config.toml
n_layer = 16
head_dim = 32
rope_base = 10000.0
final_lr_fraction = 0.05
MLP neurons of a small language model. Each row is named by its layer, matrix (gate and up: input weights; down: output weights) and neuron, and shows model dimensions 128-319. Each number is 500 + 25 x the weight over its row's rms, rounded and kept within 0 to 999. Numbers have three digits each. A neuron's up and down rows have the sign that makes its largest values positive.
After each neuron's rows, "fires before" lists the tokens most often just after its 100 highest values on Wikipedia text that the model never trained on.

L2.gate306:500529497453508518519502501557477483473521466469524455504480455527525502512514475499504526516457476485510506479528498512544458512527524501516470505477431468504506488483488478498492530503558474488512497537544495488493493510538493528515527530497475483485535527480521450494500516526545502518490472491521523496523504492498484509468487484492481488494537528523505505530499487504502468467519480470480522501500530522520473493494495492499475550561527522484478499524517531500508520538480530512492488473461501535516500480533504517466520504504498485523521521517527493522479478476478485485
L2.up306:515483516512537495521548475511525517524524533478520494501524508514503549472482579511474472503518511528505490480505482492511493482538444507505528499509499486479491512498453525503464533500479506509494544507514502518484542506481505524481501465560487447489477480501515542508506503471564528544518500488520492517546514489549500534515515493546530472510494511512522461491497500527463501483508516456486488484478477514493475481502486520486504503513525489501515478550491515528512521525525514477553507434500549495530504481455447496505467473564526489568476522465464460506485500484457513461
L2.down306:521475496528510478505546466502517480546497513466507528483532532494491536495497522483455506474490458525508501498543497530490503491535509547519498495519494469447460516485532478521504529538528451513472545476466487507484505512537510525510499508501510468488457494548493556471507499512566514556487516493500484544520480488465481544501513478510492472504503504494512441529490463549491500463466515498498509527456520473527544509530485521490488501523521498530487516541464517525545531517517518503520493473458529494499492494510464498511461501498464466538508551486512457509478523527478507497
fires before: "(", "of ", "to ", "| ", ": ", "w"

L7.gate125:478476513482493477508467474508468526549486516510488513522531521502471478497487460532465485466517478518473488488496485502517512484476486454490490522501492517493492515453486499509491508461505554520493477511521502535525481518478519504495490468536485480508521475482499494472518563516477515469473475498474485494463437444473479504468480532509502502494444527484503510509498515500494503500523489477490538522483476505495519447497491511489509555491495480482496502558479523487476510487502478486550513462496531470517459537525496466504494513469516483508550492498497449490509488505476465572
L7.up125:490454472478471491489522475513547510497549500537516504472521481548476460488490502495469515467482504523527506484497501495470515531466467484482540474501487481504463538517515511500494499472515466506483480491485486490492521500540481505530494463505499529505477477483461480489511535522466514497495459529462518488507497526494507501499506446510524533488475493512515550500452504530496504513512492495471475500507533495494494539497472497546464467523531462491503475480522472500462474472486513504466493529510464502511521481457520529526487494514501495510532545493561441510503490483481477560
L7.down125:496519502474496519515501420492454512509519483503478528510514465541502467525513493477539524557482495533493488488515497505490475504525530455490500443505531493522463441413494505483471492461492456495480472480524479505511487492480495527532427504511495498490509486502520489528510503479508495532465511498488465501545467495508474496461529498496472505495469497518479508501454503480508544502513512507521477476533489477565551503523499496461495509471486520500500487471535466473499458500489492505469457520510553530512520467491485504428493510516502517472491505523498486451552456447491497498
fires before: "|", "| ", " ", "— ", "R"

L2.gate809:472527491495510453507525513487528488457558472523499496515505497497509544543511526448504515544485533510494500470489520488489471467532506505546477475484480470469498501500472526527458505518484496484520496516518442495540504494482474458489494554488477516465512492459488497521488485519467488501476517483476522490513533505520512511531484496519497492506507496481497476435480496492492503489478473489517461487471523510492530515514499524463560471459457507541471472477508485534512553542500504507454477498466455502528508478489517503503529454504490498531553474506528499481459510468481517486
L2.up809:525466525519507522511494504522471507501533486507491520479532495504508466530483509506462524444508435493483509500493476463478514514503491500512520503541513518534522517521474495519500448505515512518440509476507481501503492515491471484513487477475506530519513558514471477539455509480482458511445513487507504507488529505497487480533535509480504517502522435523504516463493489514492502478493502514494496533464485468505496498503452466537503504484497468505499490495468517480460449502506500512446488542494489487473560482520511480509531527460488529443490534479488520472484491495498527508
L2.down809:447459461488504502493527463488473523485485515523541503510502531508520453468485502477516512474508482472506527501496461500546502481518548448547476508511537491524537512498517541510496502500584496577486494475502504483514469540481489494547522453509549509512500518529448491479505525494491508497471510472479496479493514508510530515469567528432486498493537514466492534490486495488517492542487512506484500495487474484478458563502469483493504496516498479478467498476498519479520520557505500494488507546452500499513500510494457509508477521490494541483488526484460550509537516534544472504
fires before: "to ", "the ", "as ", "a ", "in ", "by "

L13.gate753:490474510519529508522507510468518494492548455507472498452468497498474489491507553489507465491453460496470541521488493483490486476544519504500494492532518510500532495508468551537472472527487512536492513465480542466491492472507498527485464511462488472468490462504478511524514495512489525457491525531519498496544482486489500458491502516526529477492541456502469484550504497530442550525494498500519468479468503503480497491520571540503457514498490529488503494506523510559542470491467487455545505508500480508466491521531478477482513468466502498489542488552496567510463519502503507456
L13.up753:544486466527493429500504487448506524554506518514500527520520545521518519496505527498513492497484519498479508537493493480476493517540496534533539548454539497471510507513505495534492517481511487545557520504491537510521478485494493491490504466511502471498480528501495509457553479472494531523476517500481500508491416545507489496544528490483533488466551486474462515528464481515500503496520514491530454510500483522523519448523498488516519511494516497492493445447507522519528506510492487466521514513503542499493453520488504514495513472421482486481527487474485502527483498533532495472
L13.down753:521511475489511479475472488457501474506486504481524513477476538495487465469530508481499447502467501537480477495484481470481521537525483506457489527525541525530474473534488484461474488490529481509471481471473486459528504470494567529517472498478482476518508456484512555522480513503473503506514495492533468506491453480475536498489496549508499492527498489527453542506535510472517517495542468529504502497488528473512459516487476505545526496503505489530466447514478518518478553492512534506536465516494473503503493491504524509502484516486504529475538500498513490481518485473513459454
fires before: "0 ", "1 ", "2 ", "0", "3 "

L13.gate601:496504549538524490498504520496496476526472501484495490514511493446485509511509542498531527530519463510491514502492529524475504481538492520525502501475494478516528506478483555476520453493510517482461496525578550468497460510459509500544479504508481494518487495454447459515481515461476485553518453473524491475476504515497499509533481479509516479484523504493474491512498564502524451500483460468492507484512498483521479488471496450560490513525509509500472516496472532494490496514517478465467476500470460489509475468536512516484452488500511486542551522491516510535515485524489496451
L13.up601:468478481471530494494517511495505492513540534508520492531521486501495466508487512496494528504534454529526488452467561547503490517571503483491555511460488453467530482482499506497482478509512504509485505502508526485497540482495509473473480508504483492518475513452459482501458507498504527501513469492509488499490517510506498504465497501495474565493522581518463536532475507528483480489510521495530487492532506476503465513534518485509482506499494517470495471497529459479523547498475492498512512475474497485537485512501491503515494463479507491530482503520518509519543476507475444479
L13.down601:505498538509502518516537491503461488487465466501523510511516501444479525491463510509473516472440514478519479487527488503492483525484536469481475533495524511478503469466508462535474500494496514492476470493500497497529454453474481509531470480507502455506517516531473483519497505485499512514479536532522507516500527491452522504526431524442520500544434463495507503508500574538510505488505497498477501483465469519438501519484493515500520511515515481478470529509473492458476524447473499505486479493512487496554497510479506535491470496489491515504528509503526476501501512525498478528
fires before: "that ", "of ", "to ", "as "

L13.gate722:529464473450500495523460521501480491515495470495476486488447482526535466452528487477524485527491489507477548472481472514475514490487497552499480497513473504488504454492467511530489473493496502510467557454498487526508525520458474525471469504431546520534477518483465539498497516488504519518517483503517497525491478509509491502485484519509496534501491473518477501515482504496525509498511517488481485507538497551506475525568496519494477455461513480503485483505491560549490535503491540511525508491505484496502492522453535472513506531480505477480481478530504492472529472496501529466
L13.up722:481472509486474506437471469516465483508526535466510500528474477554465497518503478481516484494490536492524472550510505540514453510518511471482553530479490487485538471513546476516518545524488542506501525519519499560526473508447498501476466502482510486497494470494509483505514513528455526524437547491498499512490458515559485467512539490538524512431471476486489492506483477478502503499470527518496503510518508506493449504514465558506476532501489518501539516534450476535487496508513512503521465458551500478472515476534496500537503490500490483525510506546477483536516497493555536502
L13.down722:520495526520502517497557534551496482516510492512465520488532526494476509517490506549508496532474504453440472500476483523506452485515487519476487488496479492478497525490504408501485548481556500500544486498509500472503485548484534487506487504476491529518445509479494494525509497523488507489490535486491486546449547502508493517489496488522487517493481512494535587490513496519472488522502491488496559500529536505542535481494497500517462485509484513547473484492508500506522496481504485494488474499517495516474460507511461479473502491504510524473508457497510520517488488490488440557
fires before: ", ", ". ", ".", "\n", "of ", "==="

L13.gate627:500481506493538515474526487524536487549475476485501473510501523473449500534488488481490466498505522548491537502483536535522518507502444486521506551547529480473509530461473500445533519509538485511494542504475502487513473447478453490512485545538516521505500507492523518505488529475542484520501519456536501517523504506521523524478512505505540477492533513495498548507493511487503553483491486514485501500515529497482491484505523508454532542485490506472476486492551514438452478465519481541542496517473550516489522432499519492444510502507490489534528498498504453479496478532500517522
L13.up627:497543491543483465467519520520474517477488516503481455449528477490544533527530512514531506496516509494482487461518510494520528521473509525492496532463460484458538505488488537482505496479486533517512510500502511518515513493486450489497460517557514519550505528514482533477452476500506475516511486494510578488515523489521522521469488491449544484485521501531510480506519484470501484461468545492471546542516538489482423494522520456535486541501506513500505471523521435490475497495520486523506501501505520500486513480521549517491537524521471520505504473479521514493495505474524496516
L13.down627:509509506477491541500510471507549514478512531514474498490523537463468499515478493514488522512521512519568512503509495506485504492524512516522491505506560486522524488510517548510483472477526461550511488468485464502503491508530504526500471528484505543500483463460499496539493490445501488479532472505475536519488534448503537541509507487469507504475477508453468596463542540539517503498501485511524477474495462458505507503469484489500500496518507505489567490482486529486502507486498479539498509539492537504522475496435510488476494492523492469466475494531522540523482504517491479444
fires before: "of ", "in ", "and ", "was "

L12.gate146:477474523472524480463478505488482507516494485525475504523491492495453464523512516562504451476488497506547510487518512449492476546553472519474520444494503509476498553511480480533483483545480525505493503502488464516538491464511494464528477479459466461480526479491483513469434515466528533531518501515489463496512531542451476490480502523442541487474515468482501509485508481499500538486525491468521474496481512491510488537507445553560481530481498521510502517513495525514525498544524495464541520479506510475508499494501475520468496473486483470482496527511474492485498504529517457460
L12.up146:534489502476478500507479489429495520483474516489517520523485508532521448518513514546508503520515470504456519535497503458498500469545462486478541499487557500508541487509483481466503484493548531504472493499496533503511546460496517518522467479508471482483463503507505509477523506508494543477524543514479512527537503504466530498492553489494543505482503499460513461544478539531503504497499500449500478514482503483522507498514519508521518531533506529491487487515534495552510495522519509464522532531492508505464452430472488485547512500550479502486501496538485492520480516535500510497
L12.down146:493531513512468539465486535457503466510493510507534492496491514494488522526543488476504511552472487519530470507504526494467500517486557509526509474556541525475524490476490487522464527467491509511470475460522526489536493515494504493523435504515491485507505503458463513498513513515492522511480537530500494529532502512495533496542537475505519483525499512486476448498504466441524520511518473500509510519529510554520533506481479515501493489503520474491534503503504551505495510530482434514460482521475514479491512467480535479492494486488519474467545523462468463517529488478538479486
fires before: "0", "1", "0 ", ".", "3"

L7.gate808:532513485486554473497491491494526522501521490494483491500494498509500491474500499504501530484530503527480496480477499517526483492521513531504500533523523486494520484492455492522489496497499518455486533463476503532507530521515497484441474477453511538581493498485517484552494465525480485542490471539493493536470500525505472474478488498478488547507494495487509493510481523470498525446531548524500518437522512546544500505495507477489487482494492492478533433531484451464510500520501467459516501465493526480454557522462500472556512486501488549483535494499467508476483506484537570515
L7.up808:492512510484503506442505502502505479530497494473505494495492501525463537492522512445480492470519523521545493526501513501474550488484494466487495500562503452465508434535512531548487493501496518459496533499510493535475522514471472531478470502472541487495488503484524509506505516567530476506454485588522494533434506526543482520477513512526494525509475526507530497524516499512521488491501502459484502487533501519495479528483510478494500479493448441489508493522500524477516473469495520495499479478539507503454517471487502508515512518501499519488566513513499477507466477489483474498
L7.down808:507527512503485485531472489521463502466514494503459531512478505481515536485468523494492476529522483464517500524513520486478499496476515514484471484491523454533504536485510506475482508480526460525516530536518502492540500517467524515505514453487516496512511520521534503490525516463492519488526520504494478532509522506495502494550540513522502502488509538477482611532494433534502493531481455494514488530478506508513475492512486524548466513503523503487515453474454523487513521512490450497498538463519501531517488433485532512495507525523479447503439474475440518506500497493492515504
fires before: ", ", ". ", "==", "\n", ".", "\n\n"

L11.gate40:516497476470495481482518484505457511494484512517489460533538497483494486489513516495512496518467502526504462497488507500532491485495501504493505509499460511502524514516500516479515506513490507523475482498506489478489476475491538540501474519588536497478492467487459518513490482547539535510492490479479492512546468508485491496462466449515456497469516480467498532511517481488500531506462479486503521504451506521492519458528563465503535459493488480499490520484471505476520441495506492500502524505506486450491540497485514519474461505531475505502512529525477504455498467521519460509
L11.up40:460455463501472490495507541504502465510508489497504526509449465558504474519476508511478462510480474514533535489511516492500487496526489492541512518498514497517507486471504536492481503522518489496464494499491537531500469493504472500446448486549489476501483523498506485557475519493505475518528479493510435510506493509535509464580540477494518470540468466535488560471464485514486510511516495504476502468504532501532474512444518455536494509551528500506492458506492481527533530530470521535489525508512506496508490497526491512508448479532483475524510499488475554505481482476491484526
L11.down40:541484477538487513461497450484491492537513545496468491508507487533495516488504476509478535520508518474495548485496492461498490462478503496491528518497494504489479520504552512480496491498503505498510496495465530515461550507487495446542514477453492500486520523501489487494495461507464525470524494483496497495485468502527509481485486521478503493473493496517510536482530515475537533515468495508488492487477478502522493534473499480461482514478493469493489503503468521462465482504487502551419503498522512502476500489490515522497511506509512528501498514482511448501490459489510506597
fires before: "| ", "|", "the "

L12.gate636:467508486495471507501515482517518503510491478531468498501475523500493534527536468515495497463532504507506493530501556478460520520542489521493520513454472509470472496472482498480517525481517464497478485476523514487513537509499493493483505507424483518561476463460552539431488511493562502530509523487494487517528491448514522488511476496491490468455488510514491509526523477506482508502468446504497489509505531523450476496498471475459469457491495465456503522474490525497482481496499531478512494480491529487474471483511490453473512432519443472512502476521517482475490506480488500500
L12.up636:535485481473465505471536465532515523518498485501519531491539447516493525516529497557481504511488527478506472471500491438488492531527522473499507513475543474449520551499492533456511481462490499536503511504516489476524513496520468548484503533515503512568485467451515492461462508497534504507509483519493467493527449489526497499532509525519473459509509522483541533488539464495514507503494480513469455489514471503488488535533490491476498498494456471489499473526508491486446500488486554486516494461506481532488564521501500448491515471517447487498487503481517530523487534477517496530
L12.down636:503477543500515452500513498489491499464513487465500464577503512485452500472466499533480521478523527494508536494519539524513479505528490475514542467501520500490482508494525523510520488529494475544497488482541507491497441484511485449491526457478512501448509502487545500538514503469512511513549463523490461505499550547480509446499508507502530487499504528495493549520519515483490512548511526448488536490481504481517504484499487491501475559501488490473503498480518542481452491479539475539483447529468469511516515484511507525480498470508550492526519525473450501487512497532472523463
fires before: "of ", "in "

L7.gate969:492494507488507478521503442546476484502501503518467507504532522471502494527539513487521482510501554523466476518469477514516526512548501490507467506492464455477464524512537505514496499492462509501498469537417465511465507504526480467527538472479503505554506494412492552511525531557511498507503538475505454489521493492511501477481475504540497498529437493495456451500537473530542515509486519503523503480522474493550497538514502530539500497492506461528479478516500479518513487543489485482550512451514493472495529513495509542529448479489508484497487529526505532535521510459508519511
L7.up969:522466498506523502462518509538501501492511472507497517486514526504480520468492519484512539503451489494513519550480509490493498496524524490525542471504495521483516537493485501509477495528492483508540506477510529534556477537497516493497509509530450489507468528498500462468499530493490456541514479497470486482545504494485456455484531501534446522499485530441493514520465545509530480471532513504449503548513493482508477515512519482482552469467540509489487410483462457494493517509488486468534490497445516455527472487503482535460453448468477472496492495501524495507454465505473518514
L7.down969:511491491505503515528505508468536437552476515470542521482506509474438498538525503476520482489520488450520500559514510492525539517535482490488489523532561471533476510524508452508487471512550524493496542533484461526514526528543512513530481479447531470492491519485473484532494504476442475491523506468523483550497512469477471514526508476540526489529450517500472472486469495477450493493478472489478514483501521521478439499501519483506492475499545499510466526512517483477504496516499506537499510451461468523502494471480500533529474508449510507513495477478485536473477476504524514501
fires before: "0 ", "1 ", "2 ", "0", "| "

L13.gate873:504473488474513525473479488508506508521516470502465486483544495527456494475501465489478532535449510522500521517523541496487515504495474491477512500494472474461486500465493494509514504489481497511499546497510535502514470508476484525510497547460520505527436540505516511531474543463521498469492543485516468515481481501549475473543497528517511534472507547480516535519497455518522525467493440486524500487514496484540468530549498500479521485505486509483527551513526468505489506490506506564524467449522557472486491563472495567477490465528497512497501546513501531483486430453519523505
L13.up873:521545527455533495511498541486524481482525470521465479485502439441450512522504476512501499517512474492494499485501521488529473476534430515490510522535481457487527528497463520510510511504494476514491508471471493482534473513498449516499487518475500493517479557474537500461485486493519489507506474480563487518489490568497493501532456528509523471511512501476515527521470493464528511466517499460516504459521480506487458529545493500496530466503502450506524510502476543500512495532485493494496476525503505510497496542487525512490509454513506496523506561506540512455447467506510476544
L13.down873:524521481469521531440499487484475485476492490519472523508514527456512472484500506516507498517463533488492484529506484513488457500474507491479508534510550442501474480504508545492539505507506530540507520496501483509491484518511535467498468509485491492507483524494475503552488459473500527481506500494505462496510519475532471513458481464503483511475518511503449600486514508539502502508503531481482489477525503478528528488529526495517485515485511525457513474527498474478489475517453469481491515546517498507539528532516479469532513494478460489499517505499492496513535489485503462493
fires before: "of ", "to ", "and ", "for ", "is "

L11.gate958:492503468494484473552495504533495500520513495512558518481492505494494492508502497494494520491542518471532486465510490502491498489467512511508483506548432536528503507492495500511475493506514549507484510531504538495454508505517496509532506502471533498535502471506508477517525449493471507531496518522513558503499474529498517513499488496501490453454510503504495464486472505469501482483475467510504498513442484472506534505502509505502541495515496526553489449539465461472549510521490445510488440496517481512494522548461508491505529506509462512496518483510552478502484491542510474477
L11.up958:485491521514474430521483498438494486483504484483476480467475522521489482507499499488510513487527496418533506492529493503505470505507542505508531486493501496510522503486496519458473519526489499492507516505508535477498468521467507499498510518478488478509460518467470480533459541519516483521511495453473492543542514504526515499504498505473506530455496462491522442504480523520512489495517514490505465449465510546512534473501484494498526480481534506501522475494489496489500458505495506517451467479469493501460533548496482530495547521520501472547514473523470460461532497464517476567
L11.down958:446470506481476483537486513504518482467506497495456547517462496489498521517510491513472505500490494503523526521507497492533494443495474538469484557467518516471495466506490517487503472512480535522484477485501486465520529499494469494499475462491494525466518522446480483501503489456489503483513512457487486497490566526505513479575532507485511507473460483529488461505509519526501507512511489499481486504468519536467509528499486534510476481496528525462516455489478477536512459494450492523484500489469535535540552504483470513516471501497529484498474512492504525490495468487497497452
fires before: "\n\n", "a ", "an ", "in ", "were "

L11.gate173:486475450479526466513514484475513526508503517523460491504469484505531498521456555526536495516457493522512481444525506446517502487503510494525498525513500506519484497499524496500491521481471538498468473500486513526517463512463520496502486465526506500489476514467504575497517528494466505505540505501494527444517409484515539523525468479492503489496484491485528473496465461519498517525482516475508516508452534534513500499498466486530490472527471487499473498527467541510520465477484472516470540532536537510515482549498514513530505481525482489500478513523508502458558471466482496481
L11.up173:514475440510484483463534465502514506458490491481475463501494532482420466531522580521547536489493514530491491530481533463509534525480542465519475498526530547515484515510542528495527506481491507482505499537461518479546493515483496523509479516512525504548507482486523495518485487493496483482523478489437510492519463553522511513483505489471512485482488542494510527492462515478533515489496487485472520497503505505514467517508519485539552528498490492523501471475496465516463542508469538509472491478497532520546509511485439514494464498504521487560502508550497478526516492466486518524
L11.down173:473474481556439486480504464503500517496494502468496486500496535508487529520497529483503464491520518536468502472482544516514450516541508466485479488529516508492495493476499492493537537508455471494523468534518526528502496486513551548546500495497505454502501535489493449530483470528479492520487467484462512488491441513527469508492474490540484483466492497511513647475501499537504527522544445518497510488513509505529491515496536507482514512516496463458498504512460480485507514437454482495474491525511490486509476514481458499498488506532489522500505522513468520498513459498522495570
fires before: "| "

L7.gate849:514471470484444486525480511490502502507527488485490497477510550476469491480535498509469478495500522493556510476502493499509492505524526499531489482539496493510515524488517464524517514457482536489496508496456517489493462507481496529424457524441501488516494517473455492535508540507497562492518501465467491512509466537472527520541481504502477490515529519505517549519465519484509539472477480523484480482523485492472531509504501537531505509450499500498474512499501484445493485515505472510492504497475471489490541525520483529553485496491529513551502508490485520550449493509508519497
L7.up849:532498500492509473495498510502514506509527508473552521513486543487496486491524479493549504491536508515538463496485538475480453482474530497504466515534492520537473500506492552498481518493454512482515502458497485514479496467474475523525502520454495516518473534477531533455496494462509517551520491514476471519485465500511472494519521495495560524520484540475506485509504501521505547512495484487462529493545505519491503531521502512538478451524476526512498535528511496517481477499464487514512490464491475533474496523486541492462480538504525503543516480521509478514444492523495466484
L7.down849:444498489491475523486484497474466489485492477512490504511533462523478504484492505509493506501458498493479522507499514535499506503516498550511494460520506504473550467475503494474488520517528538525515496502501496498516521509499544509509504483459476483495547493472471473493499495540545458485497440463522462512512517478489484479429514507505444502516504496504504633525486474544500476489532493511503480468518451507514496481518503520503488438519534480475465470513452475502507462513497480484455513509498491544522521516487457490493529548508461478503480490481468545494501467511489536514
fires before: ", ", "of ", ". ", "and ", "to ", "."

L4.gate7:507472519464500477485516505548499468508461478477475522531512514515466465483533503501522534477505481551490525509514536503484481497569548559524509536532533487476522503498532490542503477455486516518493484500456503514472482491471485534519452492469533523502448479479492474470521501491499499515491481505503466493474526519545494505510427488471505491501463474492488523504496463503516509514489545465485494511502501524495485488499460505531509513528494510510492504497458491462522508491497520462509487470490518498486520513470555496521493522462517494475508486527497483516445472488470531489
L4.up7:539477489474482481477478505509510470479500446480492528540496479471500495490512522494510553499497504543499508446478527512498483494505514532511502508490499436483503525482497451514523460482502480497501474495503500496497477518476473520553478473470499469519519465455484490510508539511480500504499470547521507512475474508501523494512502511489486507503469485526465531490514499513549522470483515462436489519499495542506509530498465488553527529526498512506492477504491477461548535498477473504520457471497511485497526488501534498482527508490526480493523482545464513525461460483463496490
L4.down7:537512505478511500532529523512464523426491481484470478463468509512486495479490511491482469464498515513520509505543504517447502481521508503515488533534516480540487502509518579489513516515505503472514482461490529506475512539472497508460505506488489509491495448505527492492532473522510485517502493486535521517512490508481517533511523532453475537493431479509547579494537482449492527506486513480479471506494558500512505476516506514484484522508536480501527487488513511493518516502528505492515484491486507520482511481464472502512474527501510530473477498535489531504511500469468506533
fires before: ", ", ". ", "and ", ".", "of ", "| "

L8.gate507:517500492508491479475477521547484504553484497540519486504516466468489503513491458497518518489491500477524500487531512463499528506507536505503535539492478477503470544511508490525448509497473489532490454494520513489521486500523485498513478491505509539510499495487475541517499481495502551504501511506465483510512555506500481533506513505515463512454505506501519498492466488492509523519487523527487528506490497503486511449529491501527539456503469546532484584493543498502536501498529491516486435526520453487506519466507460502500537497485494464503542440460490497475574514495480543491
L8.up507:476498539518497529526461488505472506532464483515502473473455472497508508489520483450520501484495505492541502530501471472495497509517485519529481482464488534491496551513492529517492439511499477530526487493504478496450541521503532562519511525521487541505506449501451493539467517501504507543483504506511510498537518484470511484464501496501513530450470519508491517486478542498524490504513506535518517522528502499514495480466462484503522506500473517504473486555490537473487475508508522510487477532492539512489488491512507527505520545464476478500557481491528475514451498477525505490
L8.down507:478472490478488492490504477562496483537512524461490513555481498477509525514542519519482466489503471481527564481509527477522478515545518485481476483544492481486531479516517496484502539496470514494472512523502510473484479488487506519500480469449514505506446469507505498505480478472487511503552534502508524513492492461495536537487482511483489445483499495508484451472517522495478481498542514488484516532527548497494501488456470546529492490487508472484481469477485484539490496511463477528492499457461578541475441484481523512547528506468466499494508534506504505509446454510500474485
fires before: "a ", "an ", ": ", "in "

L8.gate561:507514508502535488534449476510517505530522491517493475498459494472498521528484515474500500517505480491476482484495480483493497476488523496519475495513465450515493507538519485470495512492433472521522497527555480489495470539506469488524518505513516496485490503507550503516527539512528507473483487431510515503500493525504480491516532477510511456541522472496507489495524459511460527502534513470496523485518471533483487518492469519533516509530475518527467521505521498494525485502490495535473499474538515506477515563503529499569497484519483514539512477522484496497532514534514496489
L8.up561:493495525461525493471455518493520504486511496527475501502529507541497539489511461519500492504468474539455508492465504515485513497515487454521541471506489520506500519486551530475487506448496516492493522489499522495493495575503483513545476486488433471542558518482485539500498507503494523515496509528502536493497443535531489498503500516516520530565519521447483507496468545530542507488503480542484518488491516465525502494480498514469506525479516487538513509494469507525507524519480499525502475493506478474497497501507468483505515478448509505481527534535496476467460500488492533521
L8.down561:454516529523492500489506468507527473457490478515513494508445490499490479535546500536488513501490496517508483514444528499497489511488515497521474522468536492495446450478468523495524514514509521486482505465505495529518530492469496512531504489480479481503489496507505556514459519491514502457468523543484543525530510505528468466472532480504524507500559480524540519456500465533497483539516535544479509518456453526480458511482480485493503524478470540495502524476559505525518520514499521468504517496490464543519496508528490421513509474512498491526492501493477526488467473503506472478
fires before: "\n", "| ", "|", "to ", "by", "for "

L13.gate293:472495535507478511486530477527457456488514487493536503499518557508548533543504529523481490485497533471518500513502513486487455486459544473540486501485465528474485492484501496504471479473463451509541544493495476454469500493478477467430510481495508516488547476487485506498505538494520504466485499505532455506498525497465505512513465564493494467483511502504514505546485500534526505502499521497495508483515471501498431493523461468443504525507460514511513515489500514508503514473523501469521506478474487489521484493521475462510524569502529486492479463495518483501512500485553520520
L13.up293:501475496493530473531555497530508473500490458446494489509553471468524551470455515482490479505522531523496516523514482518464487506506534452492489515510479507494497518513505482510474505516497477451524498485493505517455530458506494470511489470466533486452463489480456515473522503503530449475529461495528452528496460510503485500480439513500502463488500514531484533495517503534534494487496513489499504489510497505500475475513489490486520493509487523501506512473517517468518498528462514477461511490439497507513528471503487550477505493483524474479486544495464465482487559518509514479
L13.down293:479491498511524441498476455509503539518470549480503469526497488454507430483470493483461491493480509487506531488527463488511478445510487509497449495492523517522469519490493488480520532473526506493499493494511530557497496438495468445496512516457474491463464536484453502495485484485560470492536472535502498555456499504526514516499534459508481500518515510549506483482505512496495496511459517463531467488552498503485504469470447492537456424498502517443500484485502467565511472491542511510487510492517492466499527518531474535506492506516498463472534496509496464490475491480481498487
fires before: "2", "3 ", "2 ", "3", "5", "4"

L13.gate980:442551489523513525533503515545466524499493467494497494486492518536494515468477508441533482489520460490499473469547533449461518543523500494472487503509486495523528491502475514521523546476522543503491523523492520469488494472519533452487510507487490467427493479547441487511495470475491531493479472473516511531500495458475536511470500469486534526506530487477495540486509475532506524516506479492475508501488433462514504502539539572446493507507500523494510534474502534476495464473520498506482532491539506486487525494503490467467495502471509495502488515492497469474531531512497475451
L13.up980:505486508486478439528508496530522504508500463482486484500500502519444477507479511489499502504531495488485528536495514480458463478508491525512514493505494530521489510499503508525438522496549513484498449508535471502490503521505474501527474526464490521473492489498485526500514463530498484526508496507506466502471500490494512502513474488479476482514510480509495562502488485506513423544494471460525508517492481509480471525546472491449533455492501469472540464504452464537558528508495489536509503480486461460527504490512483536513555499480469481466499487478506482520487530505515496464
L13.down980:505509497548502493511512548444504457490498485495516493457531535468495436477478442500477461503489487525462465482494474501444513472499496506506478474490477544497457498476471409500426510488535491503511485531524512494514506512522512551508522521448468455484501495477498490455474500492465481486496499489474493532520513494552520518471500501501497509511480510517501439469501530518472524543514512492476464538493505496511500438480518505558472470548485499512468518519482489539475479515496475513496510527476497533539465467468448459516516536524493508503500500530467499513515521462509500520
fires before: "5", "4", "3", "4 ", "5 ", "6"

L8.gate144:486458470504504478471522483504494474507490492514513473491521450503496482491464464476520459509518498537492528510450491491475512476541547466471465554567527503499502504552499498510479494496540492488504482486493514550492482502468472506536474424494506499513541481502484478535506536518542508456513534561460476466480518541491497484488503502477501491494504501512504507496460476505499512480522474476488473557497508501482485498521446473497458520557502551496502437510503529525495526488480510466553492465484516548488548535468514433546480448498482488478529448476477471494469450482530507523
L8.up144:452508546484469479487534494516527522556547463487517509498497498521507463515558521487489503494497513524513480532490550480518530503498505465482488549504476508513508500503483454541497500517458506499506519499500459487478525489433541486491456472480512498461513498450534491495498511461516562523497481533522494483497516502535461491472488520498498497468521502468554528483498521475443462498541508515531505531519486541559527487515496480506517524508480475477513485531467478513525543456501485496512514498501470511507510513510513475508536513458487514443528489501469529455502463456485503533
L8.down144:509475472527477543448529459543544525551520471504498537544515483467499489475478492513505438515492511509511508528504447524556519518517519466495501483490499528529508463461510516483503513521484506469529490499492494492546460495440514511495478494470466473506521497487526444521466535517480524514489480556519490534497507524540486508458517510461478506487444510499479580490530477550448491513484503515498499495491524504510524504463523485485491472513477518487485467516517456539493496507501456505492488484541468477480518491513520493463530474509491485497500493497501480516514505511512489498
fires before: ", ", ". ", ".", ") "